{"n_head": 5, "qk_norm": false, "tie_embeddings": true, "lr": 0.00341, "grad_clip": 1.0}
MLP neurons of a small language model. Each row is named by its layer, matrix (gate and up: input weights; down: output weights) and neuron, and shows model dimensions 0-159. Each number is 128 + 32 x the weight over its row's rms, rounded and kept within 0 to 255. Numbers have three digits each. A neuron's up and down rows have the sign that makes its largest values positive.
After each neuron's rows, "fires before" lists the tokens most often just after its 100 highest values on Wikipedia text that the model never trained on.

L2.gate21:141135117144089157108165124157124126166118064123137180136124162160179189112163143128121158175130149098169141143125193122154100096095134113153195044129144127130173115102104168076140084045116025127155147101118092119112158122100113139165161149170144174113126080139117122089109094164155130094104123116126098135164118114151085110114146126115072195161083118116057090081111102109153201124109142108120102113128096192198114133069137175167094144106130075110122123123116111143086172111144142
L2.up21:154084192128163128165136093079187109155129116099105109085082105120127076098125150074111139091155130084115123146114144111130162119170118115179127100109121086097124113107125127052056147143113167147204179159105137159117173140111132156085131084089153099165096098141090146090129170123163073096139100109146101123100145083119044172130093166159176124068109059135121205142062189154139134151129104186161081143106150137144118155123112120084164137124112113135187166146164131121120159160125096
L2.down21:116116116115122120204127131175135042080124125128132097145106142105139103111124131150130119193073177140143118153119135138138137162140107091161125119154117155196056145097098115070205155112154115158108106146150133080117132109124194094135086150165156119141118145170149140158156149116097138060124144079122138095094078138114123091141138083132162121119127083144219110125115074074126137156118150105117177190091125124128120147051196088135163062175079093085160158136098116132123145190080135
fires before: "ar", "ff", "ight", "ver", "qu", "ach"

L2.gate212:181122186187131148144100078101115098133152129141125079101154149140106149151129101127116114148123124074122186088100117133143128085111159140124105158112205159123119106076082119096162152169120129091091123178151164153068134135132150158193123060124104118097091177128068140125159095184130153146103113132065065167136181116168144100144105032148101160134154095152153171073184144131098130113118169153141159160095102153150116114102175119140135158047144115160140176126148115111059190134137116
L2.up212:135129150134191134133073094074155135091073139129145169134193118111167089146116125121101072171115114136144130128137115174097150133105134111083146159184131140128158128126115063101112133141131209173138092140153138121157196071144162113117154109128112169085121165113133068131076138112121190154103106148105179078117103159120174133113158100063050169126117108151094177170090092131114123127116082183096118122094177185105089071114139153146172167134133094098139148150190138119072190143094112
L2.down212:130160131100125114114117137116164122067151114157166090083189150159107187150109114140168151105087149121152151159126172101156140145117214115125120145160198109076126165115145126053135093106092071163159109235150168152133114122156135140175119112074103126106114128098093105083103122110099152169164158161081098121101160092134159126208117121162060055147111124143063154125129156168128132124173117169136099145148103104128099081142121199154161133115120085118115146186109150151086150093126119
fires before: "ce", "c", "|", "st", "k", "|---"

L4.gate400:131128123093072145130118119143061135154190077116102129098085119103115147152139163153176157093150143170116088087107066137108110115092175090156119132129160158117148149117104133116104120098113065149169130161094186118150095121095103135132144180077139142092104146081110100165077203135109127155124122118155155068172126120159145134148189126143112192163096124079134144151160084174109098132127064141113100069098126124097117093123144119212139098153138126160101168198107087138144092212166199
L4.up400:045161075146134119144097100119180127196215115138158132052102138132092159176142135124176138115123097151097093105228107135119114160132183151124130169147143126120112145110129110150142187107146129155175158122108158090119094091184114127125124143111127142095134138122094161127179126100138150126130098169130226067134176050162102105133180116187070188128117115091132106110148138115115151117143084166163131154109127085092138110193131155117148153147113148133159106168086079159093118131167107
L4.down400:101141135138104136151059172142157159095067154127113166159102156079110110199142147133110181109163184140110104146168096189149152152145140109136115121152138143071061103117129094088128130118157114146122098208113163130151116162100085159124152041109087122138128120127112087103199174141157168171152111102090117124119179101131161157079184083132141149117115107159133149182152152150109201129140139111151078164091128108138164126173182090090130149147165104119119228130155156149170151153164125
fires before: "st", "am", "ound", "ess", "ad", "m"

L5.gate154:104108153127149139120102147149132124177160133119073171131133138143167116213197159145108140156151102113165130063138132156076115189088184108122111145162114137117121092093109157175076175142146119168132177116158185119118044169110091153159109091091123129071118118098115157156156143145148197134194177134133152133149103091150138185149124149187146161115124087150106109173075126115127052115132130097108118110109130067170156087135134104142148061158099106101179119191070143169133128117147098
L5.up154:152133126208101114113118160158106090093164152111118085166107132178127082171157187120101128153160143122146103070111087142063145147061182125115109136161155148149156119080149135121103110122110172097139122144103127066122096131132088178163123113171153163035078158046091178129151131114136106163150144106164122123129159074068112117113106121157080220133175102163136089129128143118121129159123162094099150158164086122173126132109126157154107151112111197123087122184143110181146125184156121
L5.down154:120148172137120170113132122123175079125119091119086128109075131113122109192156146133134120127154092142138174083099127198113145145168161137181092157161110154159112090134046143218114187171149134123101138108160136101144080170141109132142110108107170141142121142118133132120142141082122165142138071169122115120092120095114071183126122139147181096148122072132133146177078178157117115078112107066110177058149125051178081105180147134128098129166106129106172138168068142182151080122081150
fires before: "ar", "ers", "i", "ia", "is", "ill"

L7.gate230:097129089127167128148105151116076145128188147145073147096085085143122103130103103134051120142156123143124113145130101058178128161106110084177082128119108148131115081111151178060084118125176134043122109121091110089121124118168166132185126132183129138067138130140143112126112046130124128172128104116137143141143077154073094143096182102119192076158140109150130115123138049149080148166152142139118145145153130142147129176079141120131066161189174162109143072152130132086122203146090141
L7.up230:177113124119110128117106092100165116126122083159137213092143124120091157170127127150138110110115118097089065131150129144157157153145127146223129128116105076191116126151094126151074098053170162129095130128111073091138136167151212138153137151142150137141152099212095130161160114076137099143123162157128138127072138152093137159142150095095196142135173129083128070171135127133140127119183192157087142084082126125160150161083124108126081125130165080117115178152090195092167177135120138
L7.down230:126166190101097127130121066112145155161145132085077151158134137137154141185099107123116042133161142168193150140194197145081146150197174115163057133144164131183092104142095107154089041120151103153087141127128130118100171132148139177064120146128109121141126147140126107185104123162105144131108139163108178182111172131082172182082098077093143136100141133144112092138118164113127123083169194138099127108152133117127146158111116085115136105129171126140115140196108173051130127131106129
fires before: "n", "ic", "ity", "g", "e"

L2.gate166:106098113129151138122133179153107152161103183119095092155079051126157109082204134126101155120157106082164181111177136121140147142123176116101136082142147153114134123130115146140049093015125080128142118152129134161128196169115132134081172089114148109119149117102120134092153093138153070137160141115136051143127126162099130141066136099136180163193140113167118165129069110131210128114116154156141110202118112130193127166147140142137158101129090138143166122099175193100099122131125150
L2.up166:136175097183020108072053134139077118131101058154100112159148143119170147108151131146133121113102168164128145159147165102057113076101156118190161137100101120179164212151168153096087168154128115096136150145094144110125146181181117137125119134147176086121099146143115084069123120112105116094078085130123113181160137085125112112184097123072166130160100159115147134124095097116155157122101131089110144096162107085144092111098177142134112081088104149124131141153162148131143128218116129
L2.down166:084168131075171190194169125196116078146113129137153105134134131141157131128129146080124159110124172076097102109156090150124162108120098152127092093107082142123137093141122094162113117080151146113128162185100147140143142214141144102165149095138152082154130059106162200164164096173165132093112124140135135079158112114126083087092122087121177132131115146137135140152157097170150108094100135128103170190101153109201116104178062071078079133118060136168117112110150077090115146094112167
fires before: "al", "ment", "ed", "am", "er", "anc"

L6.gate57:147092120182116135116123153167115087126165128105119154131134159171165087159159151111164104048147111152152092102175170089123203134108181189144147190177088161145160152123141128135078133141161105132151153145117109140096093109111117136085199142093094121106179101077144173083138172137136159097139187129132194139107137136125075172115155222149161159118141120130100161083111146143137101192128066143184095200139169088122142108117174152134131131125178147117111140135172081082104144158136110
L6.up57:082136099139092195118148139174129097164147081118142161167129115127117149114124095110151123124159136095126174102090102132102160115164107140141153138088127145115177182053119150156122181206147138094145145133072105099088177150082120118158102144141143161110140134109099152122169076050075105120095153152080153060086151123124071138157094157137234112143165117193094122135101062128145102135137149109143144079110138075121127181074143187156113146156094175160147154145112115088168152137099097
L6.down57:109184123131091160120159189176114124159150113126141156125145096128121099174183133140095102162089132067125127103196118132176148153108069074139139206158164116126143166106143102116110164165118116134114080167152115086126153102160186135111071184097125160183134137051108106176149152094141049148083137131117112110067108166172094114151120141126196144112116125123113079120114086077160110130154153155148182117104156169101114157165121186135143112209143145100168147154150093086088134140106164
fires before: "e", "es", "ed", "al", ",", "pt"

L7.gate113:145109088143068131099068071126135163153101071112090149124100190115093153173107163112176107129125164184180175083065133167133108100142114141131091155126155163138138111039136130097077078090134162105167098147154190172163118065119095137130100104158109133117099151129083136116083146141100080119171125158132064123151139099125144147105133117133062153164129090141163154106117176191152102128126124100106147149047139143096114121092140121108168136066129104138114186095108116185130182153176109
L7.up113:120187122089092153163129116131153089157162161117139112057157087115151116156141125085166160074087154106153120119159075084087094164122121092147185119100112067121107097050102150130160202157097077123107152117133124126150164124158163206148131124118161163132096147140135075114124112174078149087153121158101181158146150143155107091170119146121090132137143114129056136118210129146145172121090123206097103156092139167142092148148101097159167144116051094148066117132124125157086142128115092
L7.down113:141155114124142112104072149202144104166181129087156160130100189095133152150145095110153132143141161197225110139139096141121136062109106130099152088107121147132105105108110094098073116139050108084130149163103135117092190139077127136153086097100151171148157157091147126070088192084073157088134147133110140142162173074127098135141087102222127123123101105138156153111211112124148121170119126154110130129131128095086062123103150139082115158117114095153093152134176164113120160134118174
fires before: "st", "ond", "c", "ce", "m", "k"

L5.gate332:120136196151157134154080086171114095133101112092129075173133174117078136167142158121135059140101132147141123100091053120084085161120136100148103125119141116119213096032147158154126122172087121143099147126129145115058091133146121120162087120125147183057140123010081172145161129143123114121139140105101158153157119070114098117126117126147098177172182109180111107108071145101106132156127117113139172155130160121156112093161097178177081154126138111145093132145146149166155108164133110
L5.up332:193104105204076157109146135168115109136115127080056179139085131113164093151102196161122132147164124092091159109101129179045110142082151131100140128089131181132184141049107126071105121137137101125106107127155139113142100159147105108174116090063144166109090130128124113185102172150132140125176135166153141112101081070117141114120097151125135176118090088134159089134058172099201112167176131094070126093113163113125109120133091120146147137092136094140155147152126169119064117169112161
L5.down332:128125181126140212141117113120144127143119080106094115088070141118127115144188123126076124121000119128158137092122087133107137137158157100161144099136112156144120103098079100140110130182159134119112138163189097186127126167113102106155121109103136174118124137121096158076142139131116150168137070157141087104125117082102123150117220216143164118121164116149103156190097200052148063094151171121108175097123142068124141112167112139162102141093137141129112082162093130130125116112145142
fires before: "ot", "al", "i", "ol", "iet", "ill"

L6.gate97:139110102105104157075155030107128111129095137099108130121075138048113169098171159117067139179153148109143076095115178129125119161047145105105092086132137145157164088101145131106038122107150191170155123166131092128124208115094065112123078116124140133116109173130119135132121084148139132163176154092080132068149164168097173163132120184101095138133107107173152121116168052120102140107132154057118119113136115125099135120104132103157101181157085114129169090135167105131136152121103142
L6.up97:083158103127125158133110131160189094103118130112112114166116173147138132152132159204082140125096162071154138140170155145136141145101139080173104099051121092098174095142088154162116185053177114202152100103189091097110143143136133136105109127112128087111121095130107133157138077150097129154072172112137164142106203121110126192113123210138156138126129085126127144132138074129063165131133131099110112193206095130107160142071157062080153133142107107159113105099133088101116119115109156
L6.down97:125164104098070126122112103181133130110155146144099124172161108126167106188166140173104139126121133152144053139137107148073165134152124101156125141157113047137111056141120151070110172112156172185160138139171117147100154123119096131105037145125076110103189095118086141173127120198120118168090146144135157130073133113110143175181147137127175097060094072153068102187168100109155131142163178092103098141130101108097161102134139074117133119127059096156158077144134133116106115116083135
fires before: "eral", "'s", "ic", "ated", "ical", "e"

L5.gate64:153124142162091176149115136122126109191173155169114115133143167173091108183119090150147158093153149106159085098160135110092091111095103147107149151122144129123131184091184112132114130137120115109171134155102188106143087139125194180186160102122181159156127074103087119171092065160137100179142128170150145166114078107148149148140133090145150163176132061150147140044130121102098108114176175109087151189138100178082150130122090104162102170090112182115121110161189147111103095137126203
L5.up64:145111140111146169087164108150145166166153177163076125093130140119144126111099087115129125086134151152158088112125101122158136091133111113104139127082082141066129150087167095203104161105116076078142082124109153149157094171205146084129144109143187123120152118171074173125101086084152088195152102177211160144120125103134147127086160070141110087175124076126101163089128098124137113088156178119149146179133099186118141129117092156115109219120147171136117154119177085162083116105104150
L5.down64:106115157112127061162125156153108160162119080153087113201137131147189120183162106144169113118146127148136100160145148124136157121143028106141163107144159108106136170176103125141120106110146126143113119058057180113131084126167191170109114134151090092191092087146164109126093046147119110153119105166158067191112185148124148131103121188106154126174131117135168082185124096116174156085082163116102098115172138165153145131109149136090083145117130134134137089125186094153140079089104135
fires before: " of", "ment", "in", "ic", "s"

L6.gate109:155116101115198134141130165129129158191171154063175156135112113176126079130086129162129192139108126165069202125143139112172141064142167066138135137136134113098093148115102103055129121111147103166140102176127132123125110114100138122156089130164125097164112089146091168152109143097120117150110189101158100130078155069120112110113141115135208107133101087140158122120110129136109086162075077153140113248137126178084139128040144161140115096151080114077155121126106137138087141115159134
L6.up109:074134163116095120144223157098151150123138068094187165201078150076104177128148115211153139164128144111127081148130124106117113121137138100093182075097165092121106156101105114091076098128099124133183176110073090160150180107151103121083093110185179114169094131143136134103190126091105103135105113101128136084204139127089113101098101124108163145123226171101116112144134138144084131144125139129176125104139098107147154157111145137107091054172112111134090110137124102089136148111104132
L6.down109:082164102107167096129116110081137102134113100095143139172095169161155117142106144119102119114114228130099143092132163153192083084164145123130146102137118104119118088140100115154150146139159145133159135174105129162133172153126178087099100139122218142181145142183126182098168112118071164071113196139166101141114119115065082107108093128089136142096197133172182079171103155175153083127110150151112097153110093118104151140170087132166068079172073138106135095127128155164115125113066111
fires before: "ar", "ff", "ight", "p", "ach"

L6.gate326:119136138206151119064071174158102169124106178139139090087111092105124115101163171115119110192196155134124133132135083096156141150151103108134084142150093126105146109119200164076114076095043104149124104137152068158104067149129144106162144075163094209146120158119149092176196124089102099084140174110149096183184116107155121142175095159127066130195156137106105116091103159134115174127157153146133140123129128126121117105111193129163125103127151085135131154124103134137165173123131168
L6.up326:159164124188151100111057145131092130146136144139093109071107144124100144135162160086096114189170111137117147125134087104141113155152108088048109121130097127065195108152144170081168068088081073142097071129154073124097072183091143073128174123155103191102096136141169105130173102107055151083138172051129128146181141085158149133156128195151087099164143132105115116081115153129160155130165154116132114151116114117136142095145178137191115152117133125120128155105102156125117173106115159
L6.down326:123128121137166153125102122063128127119070152106110142104086095149116151088088141195105114131206123107156131066124083131164078156156075094098107144105127088079112149134183138097159104091096092199124088084075083138089131181127124098136181138142146173120116148114130112119190060096109156075115135140132115171132135094169136116136129086150116057144155118122156149173145181118161156156121223131139170113169185147127097135107105129109142145115114113157127163165148149203100152087109197
fires before: "ing", "fore", "g", "gan", "h", " a"

L6.gate315:135099096184135094115079148204108136124149107159103154121102063123116054132117163114129134159139154086140118138105116144096196088168109119173141126118132164121164109139172124157103125133118125123143113126092083110130122134135152164113135155171157131057157141141090179181170125092164130116176123217157123127118137164148124117181206128182119168160157050104134147067091109150094139152101133165065167193134160141121085190082062112165135138111160186114127093116138092129124130181135089
L6.up315:138100135112105141129177150161162159153150129140140076156128084150115114123090102124153062106158158174090144134117073138077146138159119073207103124169143130117145112194187181108105084107131137144160137164114080167127093145175097122149132180166108113101161080117119110118162134101123162164147125122100137169083103043156139106167151068128117157138105132192112129105164182087149110147116147107080138118214155132176122193165121133108093184086126128090051161138101144081148155124082151
L6.down315:095121121120064111156129142093127143126107169116108106159138111098162191107114078111152106107130141101161098090138119096144143172161080151129110189104130111100139116155144160116111114152062124133095173130112127100173128178129149100074170075139175056147123123116155059133077130050092090125098092101090162152167175120068139128117136206078114096162172175161101118150104135117188104162143129132040148202139098163104114165118144185120104168108106104153158083159113147093177146132129110
fires before: " of", "y", "ic", "ment", "at"

L6.gate168:104135109161138153050173164141148136141137096158143201155129109200135040185131198109063129144163162092152186085087133117142191137160166194157125138155155143107107159124105115097099179154067104182204122171152075108120168140077140156126148126127170162090155114088083139162164107113110091112146132098129144089150139096110130168145104140112138085174116091106093157097110135111104133145142072165153109170071155126170158103087133092133111121135140129158117129107083112108169152141168123
L6.up168:128128073125047112147062123138159129125095107109110104147078151127130123204156137135095102130142104115106124115176198135114172159144140110131135126154119095163168132138101101113155106102113195132136137119101133123044170145175091156089151179161130143168131147158175128095144106126121111125177149136124152204173164069144155163075080173115169150077146082126133150154118125153120104096074130142169166069117114160156046126165105157188152119158107125093143161151127123157118211190131082
L6.down168:122160174098089152158117097201107078180100095116125124117085104111142176102185194118087083110149154127116112104179093169129201147104133135104165116145150159118164154098161074114173078128114086123174148134127127131146192147162109117055140155117086145152111095054091124112120096116076108090132162116133121181155137141122103158130105135125139092136094123068113126215115175168076103121101085112174151109126111106169131073170100130169132104156093151119139105121156201196140136170148130
fires before: "al", "ent", " be", "am", "ents", "en"

L6.gate77:128117138162069099122091110150094128135124135082086012131091152151129108078114146086146122118099133136173136121117081072060147125103112082095129076092129138109112124147056149129096038118127125124141142144171128091145114171118131153137120139146109111127143112138153184129143182180053159071216142090087121138093151176133109114094155106144133131102189111098133132116144135195158154141162086150072114118121073175141156167083117137184199141124110138153099113157122106144127158147102172
L6.up77:153154038182141128127104185149121148126135121169114095103117094154145079134151085141163102182126065061150161075151088129097196115100095108122187135109082110147149127125148139105151067111139097145129148118128133185108206115152084095140133093198081121137097167125092137183164152151111116131154086089149107150146119128146121099060157132126202146126154112133164148145150158099148163162147079138128103161097144139080083141109097182090138095093116199114089137123154120151085148050132130
L6.down77:149105152064186156122140153116128128173116152146132170140113104138146106093108167158145139134153159110155112117059119135122199165145170164113110169106101105166138152107130115097091130059096098111092173100135180126135104141125081033112111164120129099145155122080136086082108120079097108137080181170093124074143128169139178142112116159108140106068079149192153143130074102119121070121139158144135191182120157142122184114100119133137102144170138212145115142107097098066099096069141180
fires before: "ame", "a", " a", " the", "om", "ome"

L6.gate296:105107102122106143099124135162073144059145161113086192074109102127170056172091192108130103144119103110139184086156162182086145131145119120165171156140101147098148176144160171130057089144120168056142096202203133133144141145106099162119145148102117095074168154127135085132151156141128133114153050183160118141176150137077115105134083114093111117101143115104106134115105120137119115193119130116116147116118100083236131122113123141140202166110136118125126134095150105117130149186142109
L6.up296:101103124081114120113096162145149119101069120115086166109139095138126177144121130095202131080139174165174132168165114138142091113168178154158130159168140121116115146092169136140144145139067154132121148109134094130107159115065158124161146194125135108050092126118100109162138091094112123167162144124090136163168160137140074142165171141130072114129109144143125095108110161093076025134112119093068139129099102063104135148088084100123157092051136115208059101175100147123130113189131119
L6.down296:084101188072094102118083108156128181130159122087079114091118085126120112174138163120136190140082118137129123127129128132169100150205110097157121131148171170079117111151094138140107130160136131141096090126080084173110139175112149103134105137166134135109103151094098113088086149082136114110176169151073123150124157134099099095174145087126142178086098119154166145156154143137189115179102193134090137151175154189096069156107147149123161144086136168168154083107099150168133059164067046
fires before: "\n", " th", " United"

L5.gate214:167116133129103133091085087130137105099143108115081177114121097151077102161140091095124127159160141106100131077093117117133124052075130138115138113114127157152122114169160157121148094133117146122113091127136140066083167104089174211135065143101173101112096181137067152178187107119105102143180106136141178154163154116124174165102124095205152144118145116122123099176105103091079113122126061143056083123058129115151131160160123114130126146102114130164108102114086052193155138175116193
L5.up214:086128122104178141086142131108138195112123143158128131168126156124164109147104144107188137079124145146080111110139116199122150201126179103145136196053184080086182162088127094122082133145109135118118198134076158154124163098069104106174124116085127164111094133099064125196131130199114120164105163194112136123125113103136104121151110159154138174063115086121136151150159142147117095171109086101116129149113122141154123138077165100135160105152191078180108114108112141094160188164126104
L5.down214:108181113136075132146144146164144144113103157147111151115135086097151132129165156120111144157125131128060110141176120127148103138172086153135172127098159091080105108095137105089077116146133091110098027195136202086139148154112164127118100097065134160165149128063054071179144106097158131110123118158109106101144137143146179131123141167222152131115188143102120106153139134083133107160163156057114090154094147130135150094060136125100132172155141094139119126116128106169099076174088065
fires before: "\n", "|", " United", "|---"

L2.gate295:143081169196125178139120133147192075158142168093075120180128150131156096140145127098088116162170188115109099101100110144151105154088128161114079097117095122146169102053106160150128114087167096171122123109125135137141043179152070160189101100104112164093116123112059135192153183106163152155156133125152129101140104111111121107090100160160161137118115109116130077142137124078136119194153130126050135126174097115101097103131120094146110115142157104065167110137105086178087132166065151
L2.up295:154120174176154127126148130126183089108144176057097088151119201086151094178164111121127120194106157124147115077123144136105115157114139170075070156164066151146142110097124167169133102161158095130105105111113146172131100158205079143194111102135146155094165184115110145169149138138140125145162104121116096063167103108073101119126077141188140102091146087139076069137190179078168138121130127095118149145149149086096125139150120108148105152155182146069117120133117119174092102104076141
L2.down295:096121148129140173140111118146160141115154141137080082114077145131135111185177122127145100116089135131163158048137121166136084162145185154163091160149131154169099103132064169170113191168150135141136166098111120143122073203125131164141109119146181164118117200117135155109152141126141140155180094149089119126082155085113058167112125139143187100116172090154148114163092183151135126025107139116121160112166121095182101101159137117147120104127112163097137125198065134181156070150097111
fires before: "ia", "is", "ar", "ers", "ill", "al"

L10.gate216:140099110180150201148134107144120165051135145156111152171063122145121081146147133121113152140064106127131113109140144120105107085140125173158103088178083128146180105094161158122064109113151089091163134131117165081170116117121114103094097132121114194045145130101066102161087097101162128156179148139117152125120076092124138106093128174166181146119177134130112114081121130132201168090145141088122136096128151130112073081119104179149099062090109134166111088128144089203094138107078169
L10.up216:099072151153135147127124146110134115148161118104116159166041181170145103179149118180121103120142063065160127134096156122093122163118131129190118156055125114164141179119130172131099099141117157104119147080131136110114092154140044093137164104174150200062150137085116159168144131118105182152128111136114159138118083068125112172124114085095128105103088110203101130141098122121190158090125137072162149111160115112126071104152114144125082116104105027081124122148139133149091106132180124
L10.down216:152111153111164180112093100148171095076163078168153116086087080169119138165102145060160101140064106165100113082133112149171104145136120154190095092172121126132151163154126109106113132152204144132137136087109122117126077167128080126127121121105134147123118133120119113094121148145170111214150089132119156116112108099081135201123152158128117096130158123184184107139153201082130129076123171104152117094089102120162110106149114086104155167076164133126090126152134116210137030136162181
fires before: "ot", "ia", "ar", "al", "is"

L5.gate9:100111132169116198111161152161119133179153136150160081124106134154128078106119165116120103129146098097111158134131131129132162139139101097088125080145177117067094058127138129126097125119140157150150157135120143099158074106101092091088114146137118220136140138175091130105139113137183135184156174075139103147100147170206178107113126137104142150162124244108148145124187137148154100139069154128127123176139138115112137154097222158095166169081109131090160084091152173103091166087156104
L5.up9:079127075122105148058101122188112109106088125141154083119112147106138136137092153077131129096124138096119103126099161156161039141124136130129102143139127122104063123101162139124115158089124067149180121197144151122113129136158120105133134092193112115128047134106165101092129169105135070097131095160142169183124177076147105081174137116083149126095121169160126127095200079123192088137169134116072146111104206077111090134127143095124161148099088092157128098073130119155074109104112183
L5.down9:095129154112090147037222143112111160119134102081121083137190091169134158158137130073154080144056106118137135191088176166137066152172155119173104101135129091122160123094120047166134138143139063128117128109106125141113084145123096090125175156133137170093125190070127105110144083130143105112149098134110170166098121119171142129143133154119131143109088148108162125104121169098164166067128152187094078088113111119140165179126122093064112180126135100154122118170147122103084174107152148
fires before: "ed", "er", " that", "ation", "ing", " in"

L7.gate435:137090089123140124072102104120116117165067157139128072126134175109080130109140194135138159137138082133123146186143154115158148055087164091117081095119131095136133125106100163102134091159152143112135100123145081076156097119133122165090119161129170124140141190123080075069121113126112101174170166111115076091115128134178118129065113090131058182149092074168116073096151115111119078176080179120069112170113063155136118153167181111126147134168089142167139116079175131129152153091162167
L7.up435:132152068143144153124146155142089130114112101159131125142195135152074127108064154031104204187112087172155078167105163105144096150155098119095144120086163091131149097169136146119151155174154165086132158139074145121186157085146168162116110105130175154140104124128113163068123147185126116126155100149108092122121096128154178144101107149114153171165141096114109144133127136146122150175137089097167148124092103202110079124057147154141198148056183161110160152114109126101099143144102068
L7.down435:170107108070209160171139127126156128125109136138118122148115168153128144101140151044125168156178103171125103090183136174186128134116140107155126140155149114142074135152129133046103102108127138076178077072030099163146127138152130109116128136080178209164113101119094092092128126133115179179123126116073040108088104160118156143088085101107116158160149159108115117157080101096135192160144083126122150122147167186128132090131141168130150145112139168089082129130129100137113116150131160
fires before: " the", " a", "in", " his"

L2.gate222:083131104132166125140131168133101158107145146152104162188099103142141172131125093176179141094095145116145103137073144177193081167175136172170090127184116132153109159122132145061099100097112109148142112108113128113140143135131129133112153133090094144126074099104094164168098164076107122096157185105198161068107102082129130107127174163122168107170131138140042138131135132140103132173121100110154159216072172175148116121111119138166128118160121071122062056128066132082161081103110138
L2.up222:129117084159148148127112141091133103136074095153115171139061128075173094145163080166104143189099117107099091181088162105079148137113143075105121142099106160108144136123144120065077162140124186150123129115159109162132174196182097156093129080187158120105051170168122128079088163100111146147125155132162149105135095058091107135175149046082132119084161142120119138094088152194171132136124134153142138148112118097155103161077106185132124150172144131193113132120177085126110160130130108
L2.down222:035142097162178129142092104080173145130109121152122147144129098099119163151134114091124148204052197122123095136131100138145134159162130116159133159088118146123149152136091104109136154167119161097155097111145179139098125171164166116118158118142185164178155148197172144156122110139118113093120161143174161056086130146127100097161157092126152081170143158161164117112119161164120138105122082132160178170142138105101180156139121207102105124209121125151167074103069066088179116092135137
fires before: "ar", "ff", "ight", "ach"

L6.gate5:182173107179108132183118128093099110159094128138119133122110165150136106147121186090094095115147131211133162133090113123124119083126078100101109174095095111141126144126168175119115104122162085107139144147159111116136094177112114124148127120153109146096086099067138127139135120174103161059166141102090126085073207111131141169106118160155107132117162127085138184063097127154178162141187118215082133105083132104152096130074117076220166143140120171181110141114115153131145175089089168
L6.up5:117145142163171126127148185135147154134095129195149078100131177141056138113162128153167019121136156164175091118168125124150170124079088106166117159124050110145123154096184149120120092093116156125126107131137078147153126114121073109125105076161071184155141085125104184124185142145118147087167139158123097126123090123130147159155128100094159158151097145088158069076137128103119155117142128157104116130092109050157115112080164103148115147114167189181155147167192121124161178108089141
L6.down5:149180097150165137139140114075131177130096149109140107111123135121112118142151136139070120153158130098181151096090154114167120149126143105039122188108142121090126099160107112109152121098137115159111124171088144152132124202184115115068212204173174130092132099079189071097149078119091144130074153114098149143107175146128118110070158122158079101122167130130194194125049136125191099168138139174124120113168154108110135146156082144138162126143089108124127177143095124124086136107100177
fires before: "fore", "ing", "gan", "g", "h"

L7.gate5:150146082105185156096125128146105121119132112024141114109052149120171121122117204068139127125155137129077126164107149148089142124150157089130098142116090138146144131095101105151116138135174078141130123198103130172124113134084084117082081085143184165073100149134091104100134133109179125130174101126093176133116108105168102143114139192096165186136096090125116091140092086086142189124110087124134133155138071171178089102137161052186147129091128134131132061162075152162129132114162115
L7.up5:055082141158115080123123144130082116128125096168092147154077194134132109163105138222125122105087108154150139133159099136117138136121143082117130125160096114103121109145138207105121111129146109131142136093158159144162054149134114135165111138061146097100142101103103105147114097107049174154178152134154193103168186192101085159129080133128163147173190148129135101130109125169122128083134167074185160121211129057107108112143127173124104101176140131171133122117161133127093116198118150
L7.down5:095106087102177199084066136144152081109162094127062137094116149117132157192168143149154100114090110097177110113080120139126125112208169159073135156147090096124122101130056149111130181121143133157137071131122093194116087145121114099113152135137150156149145174083122148160129136146129094198169127162154145122113107132081087158107105151115203134098116145096114136200107200164094117091100112085162140110152122058122106094155110099122099148170152127197105097097097151098120098130155165
fires before: "ot", "ar", "ia", "al", "is", "ict"

L6.gate286:134144181169150150136101148140126093130091138138174046119099146078146108088138144161162192183129126105112084141085133121120101119170137114114071140135149092150141151077099154062106121110123110193103156139116091156094152098058186079134082108155185122120097120118124138133152111107147105062108137116122157073186062068101114068133152110084125127142137132132131132086105155084120170147163101117190076139085133191084143115084138140164116154144094067112120151122126129143183163105148206
L6.up286:166131115184138140154111154131183178087105095150143155131058145104153103104109137166099173193117126070127114079147162129145101157165149055100153141160127206134122163152110139069103114146110058126173135155099128169076131121140178112094130115135140149147083146091103171148126094127128080134122129128179112131182155072088104102134156116055173080132141134164123084132113161126130183126151160207159074118085129116171182119105117102128087130164095171124153116186145126065167144090162131
L6.down286:116140089133140106155104110140158089064156112061147180163111116127105138119054110185094142134181164067124120126086147129160082119191132110106152113126122110140129097130112122104159126173155164170156079158121113156114149146153163121101118159138144110180181140202139135104145106124103082100079102127144092160110151113066049088169080111107156080098157158153182134135117192191120119138140179162120130164135130108117164170099115141184046117174108110130142090135170173206126143117124168
fires before: "ar", "ff", "le", "ver", "arl"